Weights of a small GPT-style language model, trained from scratch on English Wikipedia.
Architecture: RMSNorm before each block, rotary positions, biases on query, key and value.
Training: a variant of Adam for these matrices, 334M tokens, 5103 steps.
MLP neurons of a small language model. Each row is named by its layer, matrix (gate and up: input weights; down: output weights) and neuron, and shows model dimensions 64-319. Each number is 500 + 50 x the weight over its row's rms, rounded and kept within 0 to 999. Numbers have three digits each. A neuron's up and down rows have the sign that makes its largest values positive.
After each neuron's rows, "fires in" lists the words (lower case) most often at its 100 highest values on Wikipedia text that the model never trained on.

L6.gate196:425509565482448620527592390582513575425504495482474569518516568506436566475471469487478513519318535453424498496445572454461510541604589551456506481477506498543501537528482598490470574515460522431502446549557445505500523468522488464491455454557551552511516459509458468591530490476476485475440475516410461494481425531495491447525534471492488381475561564451467516494504516549402504489528536536488467399435596520382513467508561498435501462605491466409412405440501430472481521543529547526490442463500510463455559440492525508469458471568483524567486562507497487466575473476561491505494407600569439381498487495501493450569436514455516400468457484511621520499562479411503519502542517478556483498480426482399562467517529439487522509566483489489512511517602434441476534538441520
L6.up196:495535560497385527435529403481628432463563395500437405467558503608531396522580485504510537546572429613567482509542538499529418588432485438467592539508446456568549533400452451538544556423417520504526456476567443459523515485467468450565523504484490575521574417530425489515507562486617515474490584501544514451541458437570506495470477499496522581432515521530465534548604395354438470538557572561518447483478460448536454508585488523500562527466587531467509477544504546522522486463534523501555497534509555576465520590521402450498486603521519434521499468493525453459456542389582452509532538426540491546452473496504476511461454428474534455496487506493520561487578525481521552491499559503501385472478536504512422549561515487513450533548532536429548523567481530490503495429476535
L6.down196:589564543533544529470386544583574543468496616572516441476532523495546553420504521441395573482503476465464523421491525551510546501563524588556465603567511414513471576449427548517432537547553456545571457472522473491574479504529498482542454558474633536492469467434539449539429534487489461483465526480414398563533445629505440443566455474437473429539556581489496537455510486525504485455507514422591482453418464397475454549521511456562436523547549502493476480487485485473503526554584501572455516517475554476402522496434444469505512486509561498530528573619521473538509482403490494438579463590501467454473452541518474482540510411468500509459475490437542438456469459496488434456451553496492487600504547395452466480610583463513470524461494447578505503431520406534480469533480569
fires in: "m", "km", "mm"

L10.gate735:471522523478564530526436520352538544461466535542590452469550491534458489426492474537500431472482470521528497488449469533515483541546425495492475558536541490406540583528508478475563403493558525566473475464498519498576392532585505516467484522489515520523523533455521507483529533552514454523444532577504544434407540446499468411549588440440485436531497574459442453554520578465512531435480495525434377539485485543481600490408510447430485536387585491485483460455506447492497569455430480489481451444532574461519508496540486546506636594490426541508515521503523462417432404417591492461488538561521491414478359559482464514475476445542506387536552411534522411464505547470468425486566437540635546505481567464501481540525504534579455448510488514559456549464542422498545475450479573
L10.up735:503468443592513539434516513481446520555465554467391514538497479476421481500486460517490536492416510494529468505574410559443516476551440465526518494450446524414473419520469497588479509457429491445474518443507494446446455512445464470519519508450519560490538534501508536556519491366422647463466514582535551543530447518486518486502441528480460404426495490471521450478416432438583577574534499453478518546475545574516480484556511546421488553599474454578537566548540563483539546454547484497502492426460435485525445546566487484557460547476478516555545453474460429483557423467522493530512529479584523548488476555554548472473611447436460461481422433503484499487506495475518484443438437504457510503492599510356517521521486534382468447517417508473429542486425453456499505529536541
L10.down735:503482389453548473502438536515414574476467564588571436482504517594605468465550495522563483469487422467545444485501453491586495560514476457570429480529404489531497508503469447469482397558485482450528520468540447548532546514564512577442474475479486425551489460433550509441468479468548479432560423525500499452554449536451451475436525486529591460445474560455507507534499521521462387478447418489502469455459509568474580554579483452497535514485554598500509442567528499557565562633547513548470499562469482469485521491527482448584570551569548594432536488464575506407539502516546443465544522467545489590456376469489491397584474452528558502452490481452426503499448470487585480434534428507537528498489406497447533480540571459408512526481531536551629578461572499567432446546521538
fires in: "a", "his", "began", "her"

L2.gate817:449469577544512449607498453537538580550571488512517441556483475510449398539557450502467504479476545529398524477561482542460550508473599446513496471484476518572509494476436501511614558532505581503491550471506505544500556438502503467590466475471601542618415562587466556554481502443662539540543538588454509525451506522432469516481546443505464540519456519528643579438541492529482556430535472498507474546477571555519417529409505493542480500533526493552546508588582551477521535593456531438510504448446463536581560510487435613526404516395502488538571469532472463473505456472452572571519601527534515494511446502535459550446455524596528540578415488507556564469524447556590598452494562555504496477521533582604575565516547546486483530491486535511540507465529578528539527596491576
L2.up817:468524546510517453442568425432466470479557525495583517512536434555439527464500418484493468496406524527432510469550461481459562445578583472523449423560440430447575417376484521497473458531554494450493491437429509467465476486505519531469476436497572457499442455508441504468489535494517532577453509512396445541454568636447439647419600452537468491554488525453534495479559489547408450451442445583512478576541516537516525560501543386629456452533462528541610584510533579509464463550491565453542525460529411486532547505590423496529498499440484511559515597508471503547481448484541547476512523544466548472507484541599466543427476443587432546514485486521447500394495456563545589530594500476451484451566510528427539539526607531506516466393441539535488612396512510526539517596510517
L2.down817:493522497492421557420488501431521581550441534447552472426563511447531492457508477473472543455549503519531442506542522492479559452520516390516430441539489498521484519453477428539561504528520550450451535452481584455487493522529422370448452493532417476553516564529447542524548481424529571414507562421483485468472453392451449509512524596513452541535481558523448479537502527505490501484425497484450559472515517495532491508490502443473462607556502416596539439524515402501492499550488568526553556520543437592584501516526452410577574517500400402494453539516539503479552481369489509585525512548473568538518593541569433531584525503523564496526493474559489515522489484504563506509545471517510558611514545513504459608319534402530449414462541503450529467540509498592491504494525483
fires in: "s"

L8.gate307:494507472501505498510449446391551503539544419485547463479532607538510470503433485622525417517498583487481483455534502484492513533448561452495487558571584493433458513502448470600509555447439495482504471420453445500445368551493523535390456483488455445501487532469420488516506484593484536491490579590460505328491466445430469501481552480436471452456594572528472496514568566538438592485438503457411548507515557566518582536518464483393555522464524480538480488516516531478585459483520498485497499450560551476539502513474463560489586508492419524449515446459545436574456452509518532510578430508563494450491522489506453519472539479521596492526617453478457513496514535556507537501456530595579471500373453502510432426506507469450477485463634455457521463521436413486509404446397445
L8.up307:486539420534639530462519600513475468509451458465498495474438506529426481499510561437540409627520475406488606445481518528526530538507603513468508497589486508568544458470524489564423402502499496458510575463377531494457434570483575343436486463523542493553467493499449530495481435568502459495387500522464472460507507473482482445523589473484471464497545623462548588452537473519504538494526550566582493558393538545467504535504492490554507482513428609466497524537537527411521552585433491472535519512612433475405587558494489481493390481511507478548441500578419483502475572435451444541580512519431584448548548431498535592493449483552529540503500487522497460508508524531492486527525509434503494443552528575525534528487461551537508491478541518444507472528482493435565575590433437
L8.down307:448493475474480510463559491536431552498477513388462464425626520518492471493498483620546477477509439487439476550510494521560552555539528489381426548562588499546428434546548431639578536517450538516532463480559516437460456535581515412436466510451516521521542438491424575498542547419523520468512556451549488538510522538526460470415529485536345442452417471523474523455523441464460484583451552571476466534519502519504592517435515466439510425524655433485430515562557567543518409502523518515483528479548507529544499470442473513522482490501419440458617498468425450470473467481520592575484581580514516557518487481512405433497554487575552555544443475526518552509548575480429469484505489435407424549531432457608494420341561519501484485504470448456531489429557497419554417514472419
fires in: "that", "because", "so", "much", "furthermore", "even"

L5.gate767:507533430509469549542508443506502493546533547391450497505440545549541510531463543456529485587594520420551485551500448595530476493515559554494432520544463482450622526461444479447535490448438501502451468584469422516554507485478522549506521470490519504476539496489503403571482576591565516428570442451574376491528571509325457642485512476472455499468559469464559502506537476565505467484520509517534411451585377464511469477540515505451532501498430494531508511441471539409591461448524456487566457509517528519565498529434518524530501508435527483487513508437412463573485477433418486570419605500482502525582495548494513496500447501481539390517507531473419490454435554503497589603469529464448455548545509543537456530540444550493516502598474493476488594440522487463535465477503357
L5.up767:502538462526524551465458540524453569506516524502366550458451474445525504493495553410469536511453477558479538440558508467503412521534495486471409511503478418459510507677490494608538489448545481506484490480560533501536506471540545488656497462577518391467443455523559540545477450543541499468590525496380519584596420509468498500520529541484510560588507508586427550598543501468506598502509508571588572466492532592546470463518466583463551560595507562468489506495422486475416501481462430468458445522449555502509427504550510545405533512480480501428534568537524498398566465427516447486543495426560533513494590534635412497563495445456529510515517465518549485513448546535437504577578484572470410563464570477367486578514541556521494502442471443538510469511411431450444556520522500
L5.down767:555432520510526534486479588475567482526518477555385486598452543526484475488348437450479493489417463394535492572524429531562464489546530454483450472545485498498446429523574489606513541597544595511452545450515477424461459561523458411521442456531430413496544464546563399509430443468493498512548465491580537538451462509593497557477529590475505543529552412464475453578511521512495517506485536459462537477519452475585629384514535524519486498550529445619459533520481454409443485456542512458500532488476470522521629532437502482512463513537517493562535464557475518488521471502469508562539440532516509371520509447448536407429419442482555439508475479566562480437524433489501493457543478481504430535476490553561460492431505350459493500398515554490455469495512485527523564496514522
fires in: "1", "2", "3"

L2.gate253:500505504576467525498493462485555518524512478508482555412394526467473517458467404437425504486523502592489511498533495629545487640538474528476438456515527502483493526564495511416484477515454642495574519536549472554461536508427462533533500480484529550450557475577496490462535658530491581489463427420553461453570492427502469442481495314460522477507531607549483517570503462526477592495482513513536435469511517482406559438473544412466498544561484582514527511500490367489430479535464484554459458477507505477523578568434482518473534459528401539497462464548534474492573527383584476515511509596499457454504435554567496567469491465496509481557454418447502452550448430479505488448546625412572456506488504466533489481615527420385463480545459530468499504556461505401626580525513525
L2.up253:398519521583417566456524547577479487527534575448405534416500444434515493456433446477490484430482491467478541471519541441508456522532518554503523463504508487554412551570512453376406424546440480520560520572546532504499569503570497486495436480559523490403569461499414518415533523490412547450442552472429569579532477474538547413521508477445465497500575480496449493578536497532572489493558529495562508486504512459490571482548464485486510524450381537503532460420551441517555433475490477526492587541499484503440527583525514516407612524561376525432397530457409502499641549407568389490527484537492522481515456475520509606467491522408518537535390526521541500493408443481429480467534494460589514466453463516474608451504510492496465574566407509399454532568505437550540593570442579
L2.down253:470527454467505509439518506493528522532510563508443422501534489429537499474556516566423433451452533404537522433488517506461486433511473557551584487446508510604383471481490524497471504664440364507572537560527476483515517552608449452464431592501447560524525457454467509432484494502467501538553532481469546563533559512464581548506421518406545483585546429494513572520564539495582450495500553463482481536427500388450485488448483469483507486585392497429544465491443472481480543554620537582462561636544482516428419424503504455517450488521414388492443566471457590537543553538514524469513445605553544451579467456493554555425492506479506517475466541514508483500430510554397485460464481564508578444456501508470526528507547459555567546533445475446448496551553527504478511549445609
fires in: "m"

L6.gate733:378436515490507546444463556477429476534557460532506478493418502537556525506560465504457450514512513478485515496495532498491457553624537423554453553480461468473559562434471621523516614419490494520465565494466413520466556500454530542501569526519575505560535565503543505471475524444599532400513361496518550527620572457513393519414505503480468496501440504491581524505449442479476566552496481581581425414392471658511571514479534464596521501488572382497468523452563426500490495502548519496500498489428473480486458453455454524468412543581467582499533494528599467543506480459470420533555534422461466508553519553494535505575593368482494471607475508522498409548481474458561487461488523522469452527520407539472460549540499498383417491466567540551523538483451455499575491484456529
L6.up733:512571504562425534630422611518555576468601398445481544580496431506538433499531608516496456539442486523478485384584450499561503503598476544586473505395433422493545488501450453447592510512457430476500540476476439510523536538553483547458532496484485558532530586513486550498479489415537558467599470459511529568540578522427409495483511549477523527477509590598576522518514554514608546520517521441508508493425464597518508491520459511476501501513506536511490516586534531461567502539484603584490539384522516529472514465497544480569494565532416532538544553443546551549565512500542447525518489531614566468553435547468498432547619437520575508493501502483499453521459492440527437556497530561522470473534446570510429502479456477541549446502570494422491454537475458493493446529448588
L6.down733:456442518492487530514482529471564510493501572440502591504506500453618538436526611580520562548433534483473503506526535487459539486470492545497504506404448505605423506414438517390485519487559490469585465482496534469434504587409486541507515431595429514448503472542506546517544524449478488547519425430444527585575432553545596541433431491505453491535480508464526473531501416515485477530473469444557471514518584535556523464555452489468506464450609421517511464470425598493509446435545541577377411471432486643426527484469496497519442485486461405458458522497548467575476450482496402489516404507506464559553540475407497376392430487449628482481514541503499550505513483449511523400478530547505412526471491481480541433477478520549502502482548455568442524475539540470444542573512592
fires in: "as", "into", "bachelor", "nation", "district"

L5.gate280:488536496528576502508459450571421505530517465485528541478469499556508564556559448486487490467477535603476481511530492642405474589475486463476464472468538540558475540492592513577491570513536504531446496539486437503532507549465444531534435481430601467496552486586480634423580446493467487481528486542529565506543517542588410513441464453490473549567455531569505476485477537516566523489496474563492497469493465581497510377511482416525488481551534554528508577490467537563443545691600500470390457609550558446504538441507525518509513423535487517554502530584505486465549493510407543625487562559488426473472482539540433475528527516451491443511380422515635504532546427503565504571417593479507442578463504466519512499523551458446458530502503526537500487550528463487529520581502503
L5.up280:535498482576509521501461512547494483427523451510512406429427493456468534477533589478464561515436508540542451469535569487520576501588418525446519455465484406558532535486524468525445568538444467554492525522493390517545521539458571473504502569512515524586424576452597492497477565518487506577621466542611544473472548572535423448666526510476459486434455513523557472466434542499567594421575558483478504453490430596555403466494494535380556455462628568491445538519468623533414540566437405546420434470508551544509524458431500578442514509435439430495448500482509500547578366454521486568494462453521512542533504503503432436523496510527516612526491459535509501498504476416475417525423454478440401451489610509473466513516498571552514495533536431505476447485614497489494462450531466
L5.down280:534544470516470474494482650504504455464588614550527486459573447493500497504479562507507423443505552518547470486555469549531512485452389559484451456435534458409548461485556499480328469495580439498487499461464446488544489510440588514541483489487408546511503601441561463439461566433501501505500498520463466436415507568447588509556506500535473456563558411521495518507513494549565544617510489425521481512506540504490497543495511529480558550475485549496385459461465460511507488485484472540446500522556527464501455455429609502497575474550496479544481679514555538549313386485501475457552531456512473465523561568493550460587521471503534504560602519529495443492462534501525404469512469526395522451521513633495435496380408571522497431494508512483521592519498553504481486347485468
fires in: "gotha", "978", "with", "and", "faces"

L2.gate416:416509528518449566470594455488501515539650442478584512435537508536525513529425472527572352406485516542487556508544468517535496519481605491500419497507501516516543511549531561544535528575476515514463509512491543567489471547486488565448479496483533508517459592451601529539494557480522533513478504548433470486494503489495536548549668455427432481561447527484459510551532536519438517495405445554501579521529522517512581526458524468451525525460548462528538486556547445432465428556512591480468545456596537469552529496556476452482443593546476505504449544488553505462487468495583464592523514517483520464529437492517413481590468491550469461474431430503442433580430579468480537467453532525534453460412553346501520472456505348461500483391525494467589422369504499543554399515474495
L2.up416:584513519435369442413479521425513501488555580484503584539526545505587471513506428501454568420416370542483413438552479373450448485535531465544489484520569497512553451657490567561489471506559537469459513508541534424591593470570537498491525513459499531436536520508563519564469561469500480575395457518465430494494439553570453495537485496415515462484562466496519479514448525492533539554535511485491461547449463462460459466506547516468470428591564517456500548533553540531439464501446492491520521475559540514544524528372638499440518482568459511492563598582398448591471568410515515507501473519581541463485479557523440484449503471402532501573498552485500482471453568472496556496520446482471499511491487530496466530520582520452499459478489472521536556609419496538512550439494470
L2.down416:485506542494496459472520459480560483572467487518519476449453473485494503381573457536418515549582514441545457580617493535483521547443412502471539490542401512580513482434515524528492397485555392534588541504555574528562544480414456488483519452575506493545423480501490535454454476452558531515447509419551453463590481505483441397515428576508541502542518527555497470452561514414539445535521442478542442474445497481467457557569475497539601422556453461547519454482496539460547649510437527479561459526464551449421457457347420543418513523470555489439468428532496442434506459588392540450501410538590476491497518544459472562553408579523534537541506439474483446504568518503506544487657522544517419389488510537465512517575507496504482532633538522508459537568416520522520570442550508
fires in: "large", "near", "small", "yellow", "lower"

L8.gate705:458512589493472479499493511459518540514540509553630488433451611545510521604498486576548477506395506524433484536484537522451573504498516389541464516580519515440540513478487516555593475455576516467501405444481438566494480512454492554467466454488574555519461496536435532603416569440498493425458569403495404435546403559555436519383564519496392373440509533460515462530485497450437486506481566500466511490581582467559471543566452443539496512487539472515539494513537480459561519577564481480550460509527469436549528475527449498508522510486415523490541454557529503485452514454430492536459515507494479526453360480536365493541401510501412498513475453478507449589501502507561582502543570438609450544567537501443448412439434503475472474403494611509492522502508473503527528513522426
L8.up705:494507498449469413474552558474568489463532561613499544510469489388495481553562481627467513447496449464464411513436475484447560429520501464588474514457546501521492451552445448476499442493515473548456485518544554468558537555538479477520396495569567499456500455451395516538515530361465484477406493478389429488542473566567469446466604579519451448532565473416479442552568423452535382476505499476487573590555553458568474570515475455548448460626509475546474466441479483526548456479562591452521571466512465442460572476554527530423531514544417478512549486536509515541502433468468488504456528440553570524461484499489468563478452568502447555501494514481494442486516495516472518438562452415500553492574529490431520544356401499542531435418481588523496521476581491544401505497505462
L8.down705:482480532484426491442500557503464546445519509519418512509458435417533525519544526505481498421555517505520461512453450481565413201442503492512507481389510523559438506510479454489360568558434467558577539518537578456492581442482444508508497504479421468486494480478486461385564465528517507556513436567412534521516567466500540482570532638488469537546499510568571528576493414528436444505529429497467504542418413550505434517426499524516495522529485503508494457457492505481531443431500553534472533420461565509468459431462569532450503491517522482448437492416473541481614504551527495548463502471403516483515617504453533491474451551464472508446555524463488540446449496474357445472471399517440494508495468421440508469269527451436489509542537459523449561477521493531424522433461542
fires in: "in", "of", "s", "on"

L8.gate392:486467472475541515491473448473433532530471403518557575491492475453564433551443507478396504533435517476384607653536536520464527542591469501502500489569549532414462535542545553525432521518536570530465498468461511483461579491432499538482540420496544460465538619581566492430530493481481562542524480494575516466543500463516428513452536507410447493446429480431571494471431466567499625461553444523433510416566558563539490477483472500513464536494479537582552564533487541525493521521538443390532494516480516452558454431487456521568403437413505593558527482546511455568470491479470494528433501566513426417472488465598441507439439398455429539535484494436560509542519568497486536544474466465515401436519554447580493435542469407506459544473531565462435494553510493447598458569563492
L8.up392:464573510489550515518565484418468519522515483463494489505427536497450544509570581501482505483534500484449554531539513428508492501515450555487592519610562536548434415363563535474477490530533598439491431555453558557475601398404458575512559498510538567538529510518507472443489423447520508538438516569526444593538442576528459484507504512544507448475416534501492468472493439436500459570599481452566524529431552485553448555448556588451514495536528444524451453551524505376526505494506532437452555499560528513489505541436562455506499461599534454529516486459407489404493447498430482445556518415485523461484543441601501426473511482508537586542532563494534377593504471506475490603484421508453497493400515501440582495495581412511467528555490518411432476482495439427447506452535460
L8.down392:440516541488494537552448565588511463503521478415434535483563502521463461461455523538464504464405504409573552470576556410569559542556499497477576543410606404494506405529447435494538567463488511440501522542498447460550552360365472579510506428510404487466457459521557464468514434491462504450464468470494516590460493554543551405528497560571470427515554509532423502604504463506528556522414553458600425539476425543474549456495542394431429565512462383457505507494444580466473540467473524544507525461491511518519479485503538457566494554503500475443505408567455466465515499522542445438494492555427491517535472475549463522489547477502409508469449539388428435505464477438463523472460517502529520538452521583464567489476520437467494510515458469534516596481506500459566516441536418
fires in: "the", "united", "royal"

L11.gate9:545518470538491629416491552479478427652555509460509580498534490492454518516533489539488493577498560502497517566441532512506523569495494406587552534497516529481493492474498541441514476436500538516506452439530499464517481496354566552503451509517523426601544565484488567623423458451391443430451507517543587395515412432422493526493527419481413463479424454452453448551477539494529480596524517515555436451457603615423492514474507433539526464481520569597501601495542478532513480458505543539465421457524473469520445554467399483507495513544533462519465590484550515519437495430403521487559420498454507501463516520597527489471492472532542482442470470517509487451546542444483445535500457437531528522532634507415487458488491513533477474377503482560431430513492486440475518543442434
L11.up9:404522464591457486530503492505451448407525524531575465461473512479461470451487529475439398522606427471571500550533434434486511543570554459511489454397488518502415571539409402444451407487473523519529505475543557574526388508536537551466510567492511551460427540423534447560527548536520460516548572658455484427529458511497563529563515517597513478435520575432492433515513469438426511493551499399472528478441554470435451407408498559474444521373469537459548533468441526522486506374434578544526472439543531480445506564467468495451541511542446486415570512470508510421479535466503526450465481546505444371625485502423447491575520462590440445462516522490480543483486556556483493459484503517558474485463460523481515571524504444576507539486526441547442462485424419497549533560517544
L11.down9:421465430491498531472526427524549481551505515603512533445488433450468595447479461377556482476482491525468389475464449512464493560522588427511508496506433504445571540504515484454472422575388521590359531487514495530522470475410552591513522489544510448512463506521481490542494526480413468442452502485568426445527478485541653439505513448485441445400416538535461516482464508498444512555583477473504533532443584449424490454522530442426518525442564582489495529480503485479545517501433588440513520456466485532371429598481477451483607453512482633479476553444498504428482563438452597469527407514549472549510474416529529586565534544437509468506449525533387549431521503481484361396464479589489471523490581483512500554475470546466444556508396575461475479496510469521484463444509525
fires in: "a"

L5.gate615:398478454521512486569515480522600534607483530387501527485458477518499535606496527416489490406479441562444587516492551555449577515458565489529535442557515466545514497482454486462590493506532493570548533512514550399613498553537573515468486471513561445510524532533450520558482547560536467416537500504442476494637580383485400579492525493512411507472472531609449497463517477541425561488444539485483409470508490540518524481500541566501479532486488591416489500516569422515574441500502508436463540530434525460606481470489508523442579536461505584522471545459501423560506499513385467540549470496541518498453445563488568497481515440555571441528495439474468546533613515584455561423506505412536511497506492503492459464487529391392519593517412443572603556494422563444497507518491441
L5.up615:469541409479512448579533465528484441562475547562477471392453553477555457515544524468446534529440486486471435540477509480466463512435375511372496533488467470454551413463522538500500530500400440568456545453547459443533505523459448518457493427480485502489478452545479488498531489565558472492542555615428525577446518460523365554533469498571532504517536533468522505402537447569497517429520579489510426487459533626485552457518484455466411456561520482461464465445491506487526480493442468472588519506461460504536367506373514493458495465410538491524508561450551445483560422490473525479541543558529470537457429502573467599423422514502485463552522471511496478491549565550452353554476544523540519557548559570498462467554505498481483513489439488439494402489471591387417401421468488
L5.down615:512520452478538551547466454555425538477497604440450476489472519514465578430509445536469455398455581482451474461497434533610528506469519577484448510459504508538428461462480580460538490472436516530532586523539498461456509521503423493408576527447464457561558445530456471496437487597569439543468497520483515492446568456509672489546506474431500512578537470456524441422522483499549500493519475506514557497444473552551568486502557488547350523549500446485486363466385461559552456581458553569536466524482517482380514483387486494576492437585534556452393505544461535551563474552541561557577443532501423520518474449463442517523478601386521570434501553544410464528546496448569463562431561569509491538441464531530449522436489524507537418479425459489490460451567539421506489503497536
fires in: "1", "6", "8", "3", "5", "age"

L10.gate643:464421456463497418446422519537572479471539515485534450445446497645520572538525591454498467573518486559494553509557466493403461565517459502530510478507462471425495351402468429520535484542513540476433553480467460479517478479492461469404509487422532421417425546563527480546533540502561545430542531453527351463480545559532411518468542505508499433498479504470499471573537434458590475444446507547468527493523508524436483546546558460480451534571480491531537509485502455487499481505535505572498422488505490494487433559571438414563592530545436477584575565452466543642438511442507524544451486585512548404559521555423484497584538514531516421455428515496479459558594538536553574470700506521535495507468549568503503473572463532532451485570523467559509435554507437511523413572563513
L10.up643:441420558395581571510409429445511542458571575466385457483447579473552579477597390512510483492512540461460509494523473461426494498457520473498463567461497512443526489503407502531521548473505543485458479434494446375445527479476460445419544517540511500546529543478584458491540528448529543532469549445416489501456468468494436518513488502523548407583399527562472529597510507469622456520559511407541550438541519618444590476547539570456514526511500420547541540404537540466530464497590424444578458494393514473532441534502400435575631443497483468447450571479530408464541490545525497478477562574575549510495486580434565501458586529528551425450534550523424514542553350506500538499519490580581531532547552508508550467520510544603482443549521582463493512587556493442481539536539514
L10.down643:488557444448469493491577518493464511587606550529492516449408482511473546443570523562439443508554528521548574483507496425460459443498573524493473477563508513588538472502473450500577511468469489430573467469432491456430466568475404520475469442421505441482442437426479494480475550454463458496506460403552447474539529537539411487505485500459449501489548474493504483593500495464470535494489441519530417476418551492453502543583520601473478605551484418493512465489446509468479472451469513494534426526449446554406470559516421446604612550552392519453453524507481376453519565553531434560531535515450566398542572423513582468472605521429488557457473421450459427577633547533463474460572540525462507504423551368449497482475519449541523459515413528536511540484489492466498506476492502
fires in: "his", "a", "bachelor", "earned", "s", "degree"

L11.gate302:480548452503541465595492468383580501446462462537551489535436607521484547532471474579496486457528558454443528533509511517505606505498427478524413529576569540504393476510495450536536535518557510439534387435459452550496524484421544563536455444528499467408512476558555476512461476466547502575528508530522553526483437505567575475418523500594481426492483520529491456507391521464543555477544535470528395514423515488492505528538533458469524498505547499645580505618490481487545621598469527437468405509564518432529373515481567516566561517473468464466477539523469474567611440387512431511534589502457502427465452603548468494453502489487528466504487512489545532550454435523455483494503486437488518615460518460411495405444576485453485486503521578431514524520459494413485564528464361
L11.up302:460518529444464377544549462457474483605522513516480547476590550458500493444613497526399437478497528494523402569583522419494476552498472517499498510504500385473520543484406505479504453471438425512539514480495491506582441440550519447509556440537582636527443549472637501596457412499520505573594515602509530389535505487504405523496434471487513496407470459502502515448559495466520534547401477431464545486559507509473489487492502517524491501588485541520593555457478456468561529546386494553568439573437536584488410464403480572549535507587514496565597459490537521464549535601421513480541581466543506464548557516526534509507443470497503468577445511513472489554485458521514569604490499596516467537494458586520464516516420469512503544593562478537498552455526542512568406440556434
L11.down302:478487507540508569535460551513442501443507425435440527510515490507463491560414590533468478510498433557522567430500522485478483347474529439517492519553545516556469519583502524473499348511531398619524515532497428497519484461524469543462459498502538568461439520542434486473474519497493432481532507477480486481475570518502529452419515657499454502544378470635474496489437505425511473436537500479479449483452485555538403559521535509502555514430507529501594596419428476495508498512499519506560486498459497539479417527488487403443585431497528538490473635533463460480434443401448544533506491510514492603454391496507480565450424297534497420424534517489609518535463531493480474470540443455538532525466534576483537464351556579527497468449444585538449537480491464492442459522495540
fires in: "the", "a"

L6.gate719:454481488515526585444479487595455505483479451461507392445537594553472524479568506515542488490513530543491579386571528563400509475459467423528405517529469487470498599555480518474499577537478548535570430487571413497465471422481526552461446510448558569504505608534434474455424544549532649565521534570450447439461535553474571576475534462506437476517495572481502443491469461519520582496464486491607514583529445579533539560508427511549518537483488571445474598491479614468398406499490468436465450480470504537512505530546518569517531503544457517520473521421604459532514416474526466534464495523551508520430479526544392477540549554556515480575464483477554602572321520446521556526529503551583458513566523504496577470506518448492508523559530533536517482499579439489507524536453573
L6.up719:534562481516549560578501450506499463512502518441523442595523591505599426543576483499525561472397472454438565424402454493533447497488496508491511370511428505526521455480481520533441484483511609396559549480451480523373473521528517502420421626425529514548561478550492549437474542494543471492556501374468469530511508535511510485509521510557531525447415498534413489542575493521459439441488508493510481505464428419460468500504424460468423538523536522503534512507435520488428367566478416589462444559438423599404475464468493475489482582519590434548539469495488489454552504512490450504509566634525519458540461535499383541494567397464488419492485519481490503518473434496543395518461573563439468511488576572440496486492405493472462553487396523452456467566549467479530411516545465
L6.down719:468578433446455522528562471583527519528426523458437565459511425517531482428493485486458528407445524566471460541451466442465465496427385497462638522552514493492564423492479583403488572527447626406429553542504514479561515540429401439511511599464518488516428571552523453567509547466511455431527456508511521543393474537506520445405514490547469468521452476462483510548463533570633368529529557537424465481442506468402445610479570448439459507453491494513474508493416559551564427505533457586484487480581521571501498469480500554509483443433449512552455525432564474496477474493483551595548487485543465522549497487508497507467433598491606609529569550464472565483572501439539418520508521476413463484512494519433456554481554335446581457454490420508510524467541542513465501534475505
fires in: "his", "not", "only", "as", "first", "into"

L6.gate145:533565528454467581530497462520477543501495481492506432620505493512484483521508536444457559571478471507506499457426416508512475569507542537495554461526372488483540485496541528422491533485469533561501475423544477487537446391483459606557468513409512513374512412557554478480460439536523590504463456506525443503469507481502502426538558447524482405429608528495491448507494509531402535532519505477532493558565513506472548400475493474450509534554649526490544464539488501448493611509526421431439457409519509427565584476477496517580409486531514447569543461466539527559466450497522457512382483469550410480495375445489477541552424454488418465446571475492504447572437484508573511478506621605515452556458566473528458484513553446434545548544446497454534549470561529534649460471514500
L6.up145:453491440472421472595516517464542441467557466516442467460469547465511501494444454481485510556414541436406590517488510469588536483606584484502511422529589543545516538495449535472483498506481557430563480482455487561515544550430530555552523410452468537535481549535525493590476444440556475536505435487520452489449480561500490579470515493434501448517493560590548514572505516412433508414526523568438536490426598519470515505507367620538509484443519537534455425499506572559445527507509461430530402480621520478565477524541486560611551597470633536566576591419551431489489454488497436464528531471396575508475537567579489523525493511472550534587522492522464574637506575453523478483583468516388450568485445397437507471569500554509415465454474491408422579519473479425512539537488511
L6.down145:509551513476516481476547513498541473531486432459520537428568461519531468476459541498561453486550478449476389562455529524454440494425570434555538469459455426479449497443507515419479520516389506472543452579488487421560505397492497548549414534407572606446532460562513496500488527429494489487512553536489488510580479570520436444497550542509439433472448493500455523557502433551406481460444515554554526532435507475426517443500486446512487604524546404504427503497477520491521506496529503520423490472528538506589560524479506575497463452451551549532622556542459500487460488503410455491401402486517516599464519454494570486586520478474438436543427575409508534481470508483439470433474570483475407535467408421550404488444564451437556518674419468506577466470483588504629405410478473
fires in: "united"